MLP neurons of a small language model. Each row is named by its layer, matrix (down: output weights) and neuron, and shows model dimensions 0-95. Each number is 500 + 25 x the weight over its row's rms, rounded and kept within 0 to 999. Numbers have three digits each. A neuron's up and down rows have the sign that makes its largest values positive.
A block is one neuron, or neurons of one layer that tend to fire together. After each block is what it responds to, as a language model described it from the Wikipedia text at the highest values.

L6.down96:520467470479512517480492536508508504512520471508446522492499486491513518518515550518514474489500506521482480525512505491487502460528557470506509489484490479505479508546507522532494512487537495505559520497483476529514533469504543457497505554470523521503497479469495497499535520517488538482
L6.down257:523464508493506541477487509505533502478499550478528462510506508451487492532468477520500477558498552499460496489487529504466488482501462498510485556484488518504486525512514487482472482534468492512498473552538503468507530512472496453465517493512487484467511506488480523553449489519476471471
L6.down421:504493516501494495459526509489519480497496491498448472517553498497490524502485546509565502480502507506486470523468549520473476495519540522494504525521524520525448516490464508497507514533512500508516453470506521507509462500486455462488466528501526503502526498474480486544468518529435509472
L6.down443:511481474491478474521478485523499510462513497517481516504479532476485496524471505490474505443440512532474520512507494481505504481486461516498511508523531475537464482518513510488492488503499524530523527509520482528500521513516549516538446422539495472473525498520504481522486497491452438525
L6.down448:473515505482535496501486526541496499500548482557510507523515556492517503523470489503473475516472529491492501475474527488488511501522457477508517493457503470482494492475469524462511542500531550483503511502503486496463543491534499516577532504485485513515492507505514543460485549516471495464
L6.down486:467501523517502516449497530495554492503497469474489488499515521471495501534498497521515505494476488572467466479478547504491483465484477482505515517495451501485481507500477493472515509509522459523492492539468503509454525528473490499517469533506476528499516468499475525528497528520470517507
L6.down538:496471493534517492450532564522519468507462492509473487502462524491491475513530545570518470451508458472515524555469509503537451450496536462512483515480498506479483497472489484507455516526503498492532477516483524462475518461527453500531504510455501486495538514467483493492481481434507517504
L6.down702:507502521499505473529541500487486499508503503516555527519468502474526486541462505494481505563445452476485513495539491480512505494509502480524502514489498474457494493496491537511500447509487512435487504430543474474453451507533465484485477488469468528492495481519492473528559464499496529538
Mid-word name fragments. Short inner word pieces right after a capital-letter opening, mostly in proper names in sports and credits lists, such as W-ig-an, Cle-m-son, W-il-son.

L13.down27:479516490457525453499513490467531508491534486506478465543533496519463449513516510521474489497498475530479473502521495491498525519547464488507546494504499480480537518479518497492498528518512488541479488502492528484519567512499530508484526520521457475467496455518506472512499505503530526529
L13.down98:461492468480537518496469532512464485450470483543501535513468491500528519512493497497522483491487484510497512488481494502472482473510481536450504437505522501520471471483524499533502547499489498479517521474454531510571525537466479479477476528476546495512518492490461477537499524534510470494
Template fields, mid-word pieces. Fires at the start of field labels in Wikipedia infoboxes and tables (after "-" or "|": Kingdom, Clade, Notes), and on mid-word fragments of longer words (process, edited, recognize).

L6.down26:522464515467449512497494475503538555541502483504509507540509479487465474485532456489479488529464469512510505499490522549552520503512503462494487463446456500495481506496502483460480493502498507494447504528516483495505484535529528492498530496524514458510538489525538507487469569502508491491
L6.down68:554501482463521522480516484493531493445485554514483556476491488508487508532471488500512530468496493515496481491515491476523470507541497523495519493487481514514498483531501522501435493518490466488438538529523516519511486491537470488456545477468496484508481467507496486490518551481457471514
L6.down92:532476516525538478531502455520466505516538517504485523543498488492516488483504491509487496540493482473551491523517542511561506495461498473517506509564509501484499509465493473475478497511522502494485515481485524468459463532515479514481485503485472472524509464473482466517460488471545443525
L6.down299:475513442507484508526519489551486521501505485470472518491488490537466503522504529498501525498448566528492477487484524536482492489509544491482495471496477498484530485471501541503536457508529478480484501527493562506459514500505449520472439514486543455491489475526484529485478520479512548503
L6.down358:527549504482525506494523502511498519493502514482464492501481466486519524477454501433528506485525489473470486503533529475475515475497480530492502515488495443515511505507490512522472481500494532501435536502528497505478511484499489481512523529561509516434487503516527521518499499461465448522
L6.down554:503486518454475474481500491486521479528486487518522498516459484496492498501467519491440489524468526534517484521532497476495514501535522474493478489458494509522509509523489529495525528500535513484447507522552501498439520465569503483469471487559462503522540482478492524472503467484478468479
L6.down599:510426504468476475491488532537494430519452471520478488506501468522482529516520524482518507468506536514534485511465534516484538481501530487483511469495510494527510524494486479532536494479525537492531489482516508508474492462529521550477489469513528512438499496523503524487491509510498532493
L6.down610:520479531499506510486522513489479479498468514498533505505502498461507505553511519480492512503509508495459432510493528481524512477509505504492531450510465492481524499529487547511495516490491489513511522509452497540511556494486538449500525517541486551514514498484499466513554507485455495521
Mid-word "ail" piece. The word piece "ail" inside words such as daily, failure, Railway and Details, plus weaker hits on numbers, years and hyphens in tables and infoboxes.

L5.down133:534533484486519513508514460498486514473485505503478501490530500494533529517481498528480528467542497506534530529494483515532477493491513482494492544542504510472487486512505478556503531519521479470508501503545484464585454507543473515488502483486483556506485477488546486495491497464471525492
L5.down134:479528484473535485493485493469519494497504501520480517511473527511527525536494501500465475501472517502472466495499530450447540500451463494525515522455444504491521466507529494495511481522505520505472500526513486532480477543525504483475484441492537501505520454487506501537479479510582481512
L5.down356:519512515492515495510494488470498492500496480501507534492507518506487524496491554489517458468511543484517486510457486490503486499489527486507494535494470508478477495485494470484489539515537505491500520508510490506489541490505475520515517459499470564461502444472504461504556466506487534507
L5.down489:460480512508449516496521491481477528500488513546483520491514503469503531475485514522474505495482539488486503546434514444502506519496502473509531482473504533510503458475564515472502512496490496484457498510504548510508462498470488527517512515478462496512451502478488486470525501503526527471
Mid-word pieces in boilerplate. Second or middle pieces of a split word, mostly in infobox, census and election boilerplate, such as U-T-C, hou-se-holds, v-ill-age, P-op.

L6.down20:507520505517529524497540512495548471501519501473499527499495492480462477500513518514498475506543495534497496527498539474484482452521486509538490560483462519456516495519517482447528488480507495524522446525482509507489583506526497469483517546479507529502450512497512493529525534479535498477
L6.down33:482511467519499510504504535518512492459545530497471505486475557482525460459503559499496494505501520502472494518506534443492487491506505489491548514504467524497514463516494529548536499504497494454474504497483515485496496537510517517531469520512525478507476461483490488504476508518480495558
L6.down52:535462510511541516514447506497503508509475491549477508516543440496463437506527516440519497522498508506497530478535497498561487493577494470500489489497481498472465508495515506491518557478532483499459520451474537548506474472509476520494521476487477521534515492491521508486529506521497454497
L6.down225:519499518517464483508519485525486494500491496546542508500523489483477490535542462493506431524495498534509479493535490459501550506520505506507489509531537519478541512507514463547455472483500494522543511500452494516517493515511467516496484470490493533501448504438517496452509442511509496486
L6.down334:536510482540470476473517519529507500454525504490487519456515552480486496505490548502532482493501528463508512518467533501489457513495496475502488527432501513531527499500548530456500491519493473450509486471491475491506468531426518524513507507504517518494489488480491471492503508422518466506
L6.down654:537529527489495513480474527540511482499434510471483484514443472547479530496479492458466492504485466465526543484545491511513507492504504479504532509507480524516481540547507496493515488448531501498542490516474487524479458456498501496494513492503515460503489486483502507522507520506507522493
L6.down691:479482488477510515472476519514483528516475541497497503510509486482457507556482500492463482519483507487515491457518528516516550525519518489506498510525445512434504515575503498495493566489521536553498499507450451496466480540480504469497492531506523475494535509478470518531448493522478523485
L6.down697:519466456454515458487508504525490502482491496506504532491471462510494507457450477500557466503505488501499499496519500498531462484558469543515503539469535483502510502487535500516508473512475450453520541537493523506539541508491495492498488509516494470535479498452482490478517512476483548488
Mid-name subword fragments. Short vowel-like word pieces inside or ending foreign proper names, often in tables or lists, such as Yoshimur-a, Zolf-ag-harnasab, Ankar-a.

L6.down116:508521489553517490479455518501532450493499524505434490483483535505472514500478504499512537485511517541459497469472488524512488463494526514504485466484515524517518468525514506478514521516497464501508462488512520527476481480497524518506476523539507499501490501514534532474515559525524576517
L6.down216:523486520435529467511511507448530484462533523506524529447495506485492521491552498460516529499507535493491471489513491463469454479534537512482504473531501514443469487526483517523542528491486484508496514429509529548500520472504501453505483502514470519497516490461466490499519522537525518494
L6.down327:494484504489465481479498455533551541535446487465522454499497469476503487534455530484481520491488457538447530541512507522546530543508501481501478514488505500482533537487471524469505405501508518534478517513502478486479445490488501512505537502516500511472490535474498509508495473478516497537
L6.down355:525492515489475502546512515492478517536544473513510465520486497473491563529496450533491461496490466543437476545500470505533499467529419514482510451487489487506482546508483468533525479501531503493511487461483467472492492452480504515496529504530528502495474494469502481509450514471501500502
L6.down497:491547522496470502464519491489509516513495492507481520484471539515505527499501495534457489492458481481493502504487456523498498502470480508489500454460491520495540491467520509526489531522519525488488487515560490517493501423514557519508491503493489489518512506517493503530493491518523517489
L6.down602:497462486465496476482518529509496510498479517502500548529495505518508488452511517477470502487513494538527475508469474532527517510474469519502512489498502510532543471493488520471516510487463527496472481508488497476522468497503488493448493500509480464435501507458512520525498497508560496508
L6.down626:528482485495499510540487506443508491515518511494500468459538488460511482540467456537500502503503501495513504468520501482508487489497466531494466508477485525471520490482523491502495484524489502517475460503521518522513487536474527519549526492502506487506494513531486526517487506502475494482
L6.down637:464498479529536482495543497475441492470489507484477505498454543489510528531486477474513514500498540534495495479545536513506544505553493517498505526482490527545548488494554478534536520490456513503508520545458523493498469513449482494537509509499526490519497463494461490491506472508553512471
Word-completing suffix tokens. Final pieces that complete a split word, strongest for ly in "Early life" section headings, also ing (winning, Beijing), hen, ore.

L13.down7:492493501541482487551528509455484521524524500526488476482497519501493522518490484510503497452503501492503471504468490523478461515526494515498482534492521409548490525488499479493514460493472520529502510507500525483505491533487504527492522473499516482530508478467478486512509542512511471522
L13.down190:450484490533485507471526480522488512486490483505525465508522524484496506498516501488485509532501512489473512510507481492518454495453510492507508494535467443509476453500503491507494524526500491493538528498499484450515523459473527515490484478489505526500536521467537501529528534506468533504
Mid-word subword fragments. Short vowel-led pieces inside words split into several tokens, often names and places, such as Bas-eb-all, Vesuv-i-us, Belg-i-um, L-im-ited.

L6.down70:458537534486521489455481526500520483462493513512479535477531516504523490468502527498511507529499487532464503464562516455491466532515456495504531494474502498542492494460509530512459498503501555488469483528489514477533518505498525516511474478535423471474458489486500507525495487484454497471
L6.down123:486577520538531483481502532487481544494535488530534515448531543493483487503517503493503514518480473474477511476517537483484505463487484508486521482520508515500549484499501515482586490495517472472486500507485496537456479490522529540495474502515471535481495510458514506448509461489489491461
L6.down177:498480513483513470465498510498539499441501487509491490506495503454481554508506526501495459541503467522510501528475476506492521460518477497502527484489501527489510515498492512506516493513508526460505466466479437519485483476520500504537475529537527505506507515439478457515466487463476499523
L6.down264:472505462511491496470545531461497540505487498512494509492515490519489512475499464546499480508498516515487517509532520544564515491515506490497472488481443454478501455513509519497487493506478502518521493530460513479497509486476528487505492447545534491484464494509464456520494487470519487507
L6.down480:474509512504497472504490459482479495508492489521512511474500500518489502489512495512451516462506460472513504508473508498490468513457497491512500518477544483489572513504493492506502484507533486502490505541484538504492501492453461467458490537506433521502507494493482523533496538532516483488
L6.down503:482468533487502470504482485475496448536519518523519478488500471498489514433506492491496514466574495510478530507499511499495485489507527564485534451516543501502457499458511492531479495501512507455482468505489508514533483464517480542538505531488495516495513515484504516511488522528514487508
L6.down555:495495501499501476488450545485501439479531549509505469521530542488473440511503547513538505484529510478464484524473520493505499479537511479478557548504464471473520482493501520461507508506494468490480490511515513533479492521499518498503509510497471490509524492491504518520518510499475524467
L6.down662:493470507533534546481510524472476443488491506502498460485515503503506494497501483478528520488520497487539506541473549515493513489499473473550547524552457493508491552533550542513493529464494462513489464489485514505531502538497536555464479491539482492474455495501531469481500479520511516464
Mid-word subword fragments. Interior word pieces of rare or foreign words, mostly names, split into several tokens, such as Kesavank-ut-ty, Slov-ak-ia, Arch-it-ecture, Spec-ies.

L6.down3:524485482523538512517498531480478472562529475477465525495546469482544498469526494478510513472466497504514522511498485518504508535512438452496508497503520466443482476516488506433489505484539485531504452498482522515490500524499489498531497483468494526558512459500489441487526465519506467477
L6.down143:494445479510502495487512501527487471496465525504475505500506517490498528527480485504493464514514486463501448540510481532522524531484461490499490468528484517526539488520494437489494502518549476490509464465477482516488476484456498493510531428548505520484526499498466533484495504480503478455
L6.down217:484502511526531514488447513441531488444512443535473431538514505542519505477511469492507492501497511563521522558530499489502522546504474430481484452505500489493472490475484517506555513472508477478518505494546492491523497473482504514523465505448494523466529495482490507474480519479484503492
L6.down353:491467481527541564505517531489543473497465457495517486544504484489503479513509539481472482505461506509524505520511524520457509507548518496480516501528491485510483451476506502499482521481465486528478536495533506496517515491474501521502537506450486483494528482454479530501455473523512515487
L6.down362:511464521479486537484455462483521465531511498519491450487515463515534494460488535472483537461500484514499537507502483528487525523480414444505496500507513536506449518457488492509498505492497439467516499540534514520481495515488496587515552507467480508545493514485490513525497529498471491509
L6.down401:465495493496508524454507500500483494512499524470472542485448520504486477472535474483503493518471524502485550492500483477507538479490487466576559545551472473475512500544514497527532501453539470489513502515494522507531528492492477488463481474549442539517485452477456518459474486481480512497
L6.down402:486485498486478483463510496521480490518475432495470493515519543516504525527505521532511517461441527499488472497465503512485488519527527498493478476499481506526529516495527517485495491504533514515494442510473531505486544504509483524530514553491494490473496472472501477511512487448509527455
L6.down590:498503512531501518496534516485501515472479479545486509503506478503516486509482523495488457469459496533542504519511493439535558471551484512491505509532491525509538432511518482464527467483520495529544472552538495468533503479480481510518485538497488491490496468475468506503498518525491533490
Mid-word pieces in infoboxes. Second or middle word pieces inside stock infobox, table and census phrases, e.g. T in UTC, re in reference/rebounds, and coordinate slashes.

L5.down373:536505523486517479487488541486510490496514469495503491527520476472486512521497468493553485536526479499463504512479476510523508512539450497500500498478496502471472475497497512529517479458520491501486517505438495516459533529485499507506541490494494531514481528502476471546534466508536511492
L5.down465:520468481491506532475448486522522474452526541490486526459464475492527489531502528488491484496492496564523535519520487509516461504504504510507491541528513450522512501491478531488520532468485525466507549493452489470489470477500518525513548464527472486540507550506484492514541489477507450444
L5.down510:545528520477457529492476525498526477525504545502507566473519465480510503463492495513502503493511548499490513526468493515515465484520522504497513529505517511483522480529502516433534503486526498489481502520511507512518495516471503501513520473472501494529508446464512481517464490479524530469
L5.down521:491527521478487445504532466521502501506475467487487495491525546516493487502540472496497499489518479505523488441479520497430510529488510499501489464474496525538507517488509492498494460534554510525486462483454502496484499461497521526537466528495504510503475498443464507523478499586516542531
Mid-word syllable completions. Later pieces of words split into fragments, often -ong/-an/-in endings in romanized East Asian names and places (Hong K-ong, Shand-ong, Jap-an), plus N-ational and C-ong-ress.

L5.down41:470469487481541529474538466500473512504519501478482480538483541482472459502544470508509483502482567521446478481479509475520519490502520541530473543486512513485536475453550540466530473516491478527493526468506495495513537513495505541493507459502492529491510528465548501463482485492517558450
L5.down322:484496499531464502523559468493492494475519514490483493494476497453539488500477504518473521504446528448514496490476505490488507464493531522493490497445454477502500513483522442491532481501475427480516538485515507517538499521478548534506519520505516536506474507504502494481528495493510539476
L5.down348:485527452495508524475519496503487456506453504542476483509532560541542505478466524500494482529486512509496496502486511550524505489487511518465479456496481521519520476501520509493549546499525495480427509479524552523543489491488510518494486479512499509462516521489495523513499461537521493502
L5.down388:471477451493535520503536491528484517511487486506537485494533518533487482525516502510494494525493517505504485530480424482514504476508558524501500483504478520529513495510530552548518500496506493510521484504509492479543490496502491520506476492507499490514516527490505540508493465486458472436
Section-start tokens in infoboxes. First word-piece of a heading or line after a blank line in structured infobox and table text, such as S(enior career), S(ervices), A(rea), and table numbers.

L13.down133:520493508513525557472545514482483476519458456482529518529526497501534486497506509474514535470553513472513520490502483477500450452523460489457504494516512509515535504586503528463486544483506525499518509540521483528536491476518520463503553495466534498564439512546497493479487544502490542473
L13.down468:493470490476493474514496495488490481507518466484451485474531515536505517519514499479502480513501510458493519491480505503529489509537499489440519431503449533465492478519519505497496519529489510509507507515518501481481472507461523473525448480515492505489552498511506525502509490530473500437
Latin taxonomic name pieces. Endings and abbreviation periods in Latin species names from taxonomy lists (capitat-a, -us, A. hookeri), plus scattered mid-word fragments like in-d-icate.

L13.down391:457503520489491522503490541514493521496469511487486492481537518453522470533502534504499499476472524480494490500477477500489540562525501476483490456461572548484500480486524516454535481517495473510490476487531536515478485504510464501514503513503533472513545491528448483527463480526459492525
L13.down392:496479526483514470498518498501476477506489508497475447502524535474500495498464514507539492446529528442506484468504509521486551524493493471523527492471501512368504495496462506440493514499490500531520474520544519568503453514489490447516495512497520501530495498512494503525497524526419496481
Split-word verb endings. Final word-piece of a verb split into pieces, mostly -ing/-ed (caus-ing, bough-t, help-ed), just before its object or complement.

L5.down227:516478550481541520539494474438535499469538515520524467511472478475486508532549497442515502472469482553465537523473510446485485506502479501505487511527467495481550459516460507473468508502522512524521537476445496533493511481473465477536535481458457531514515497512497439500510528474469515533
L5.down436:510508493491500519511462467509493459498517539498500509479476465446473462522526514462509450504474501513499534468510547468506542478531496489487525475484511468459512488479499518504525482516483555493482552493518506514486523476495506478518496469503469507508518482546510498479470491481472521465
L5.down535:504524498486490481477496485519496533505480465494493494530494481479535487517456454468518533521536487487492492487541491480442474546461517497485521455515516503548538526494526480475542505499476457533438458518472523535468537528571512485490539489521479544450539519491484522514510544459512481489
L5.down691:502495468463473499516457515510508511438500507485489496506531471500493475467481457523474523556466438514514496496487460531557552504461456503477482482526502500476487501509468469491490489512485510492466535502528500528513509497527544539575518511530487485481497480486563539548498527551485485499
Number words and table cells. Fires inside spelled-out small numbers (two, three, four, often split as T-wo, th-ree, f-our) and in table numeric cells or headers (Pts, Total, 5.7).

L5.down309:507476429504496521478509504510490483504486551467489475521516496495502530514484472535577479481482528499527505512512517491504488529533465524500493519474500506484534502473492485503445496498508482521498480483502477466528473514488486523460558503477493533520485526532457519483504491494510499479
L5.down395:522458541521518492502498496491480499530493529501471488479514463518486495500500549477514521460540483477534478536461510491482506484484474519502514503462523500499484504520514538490536505491562485520526514528450487476504500505512493458474475489491466509521473523499512485538457478460551503505
L5.down542:494510472534502500524528518540457516496489535492470508487510487511524536459463460522502517513526470485483473488470472467476529518494557504492493502561494507525524483514519479513499488493491513505453515518529529528461482501540499508494468495570543460471484500480533495490499473472465465526
L5.down687:502506497465531484493489570482506448460514500485474491506494529496487482518472461509495515476497512521483528534468519473455541480523466533501509472522480495465506493516502519519518541504486472485487547480469529498502556531493511471509509496488502493543516512500489512512514489513495507500
Sequence prepositions and word endings. Temporal connectives linking events in biographies, especially the last piece of split "bef-ore" and " after", plus word-final pieces like -ity, -ly, -hen.

L5.down45:505515442507464515490539514517522506486464475482498487501471481501531502466550516479488486484479497520502506494491453447492540529486511527495506478480500483494493484463515496507494459508450497489480536519494486483479527554499528536501524501559541561543510490518449498490492491550537489517
L5.down100:490511548536479467509496543453521504525481529459528522494520506521486499487517501508503489529508513500551508457483533469505482500485499500478498429504497526538493492478514499523465512504479522496472515507522530485487452509466562523508529482510481503513532480510515513476511481531501499492
L5.down546:464536511503481469532493470515528510460514482553511551527485497516502465500488509512479489519537483492472486491479483502480484454485525483485481503483496453525540525481498513495533463505509541528510517517459503469508459535525449499447504500477486507502471504482498509502490488498515497480
L5.down641:498481491490495502470428539496509507495468522475505446522516523527507485524493456502515519467497500531463532494492496460513502493499491471488513465481498494487468531468473498483526501504546497504505503504550509491492462469518513503562450536495522522517477482514491519524469577513526544507
Structured-text word fragments. Word pieces and brackets inside infoboxes, tables and bullet lists, such as S in CEST/DST, ex in expression, and ( before aged.

L6.down9:476508502526506493505473533487510476503466486467484485570516487446493512483486473470508503549495532495501491539480533505474483506552485506491486491491481504513500504468493532515482530498485547438470527506479504516486491531478538491487496489483489494495516457451498490514529511470504418538
L6.down127:499485481413528477480425521486500479505511498563500474528510508508487523545556484518529447503497486472471514474503509514492534495539481521497505505519474438511490536463484489480487549490496503504515506504507528472487515499493500503494478478487522511548508536470454488530498490506522528508
L6.down349:513508511480476511484503537493539511554481502576528489498545505445462540522494442531535514511511486497494477522471496498535468527491519496483475511474531504486518483487513497492517469538456529492480515468514506501478492522498558501543472495499505516490527525459529473521524497481468508475
L6.down367:529510490474583531483479502513527534486524515510503485469470519505503518538489509499479540523529471484521511481493504482482508476499472507473521537474451514509475485506529464487557519488482501543469475486500472531541529496502532434513498518496526485524478504542501508508481469502445545509
L6.down491:527498511494509498524504490506507477478506532459482511523514532475510553487518522467531501460507488464479498551484486490491488476459507462499496484505511494483501519470495518510564493514531544457513480504476472456499498506512503499453464526524501470473521482549496521472534514520514484542
L6.down629:491505531499527502556494487501485492501523522506469426490500493473481549499516497557550501501490477477463516485470509512550505467517453498492482496462475452488537475511480480507450506525516498502518506495474497507493500487479507484492513483536473517522503506538504511510505482515467544532
L6.down665:528430538493508523494519514492480490547500483519477480527490487477510531531479513543541481531507505505488452503465538479465501477494511508515508504517472506519485508515529500489545544506538485452520491485400508507500499506475513476469496521466508494534552476463480476531497545502490534480
L6.down684:496483483460472496554486457488493513519527471544528516466500500488470511468504509535568520519468485500487502504507510490506518524536482488478505499499510481521466470477488488474494530493484490453512505521501525506499542491491508478451540559486481473523500509502506536520504457520508498510
Word pieces after v. Mid-word continuations of words split after a v fragment (voy-age, vot-e, Vir-g-inia, val-ue); also infobox colons, Summer rows, table pipes.

L13.down193:454481484497500535489530511477495525496466485493506501540540493557555483477525499493533516494493467563490510475504461522490497522545541499457464443482493489517495516461534519516472530454517521484469515504516493493497509504530471466523509497472519482515476522539502438497532488549503485540
L13.down344:496497468478483485492502482498509508516502517446511466476519482491509531467530529503501498488508473489473524472515494481487513506518514510482502467511488555511461474467524531525499436488516515512473488500481507489477496514559511487513509497507498482510465525505521489445551508511518523488
Mid-word fragments. Short subword pieces inside an unfinished word split into several tokens, such as the "re" in ret-re-at, "ir" in outsk-ir-ts, "e" in st-e-als.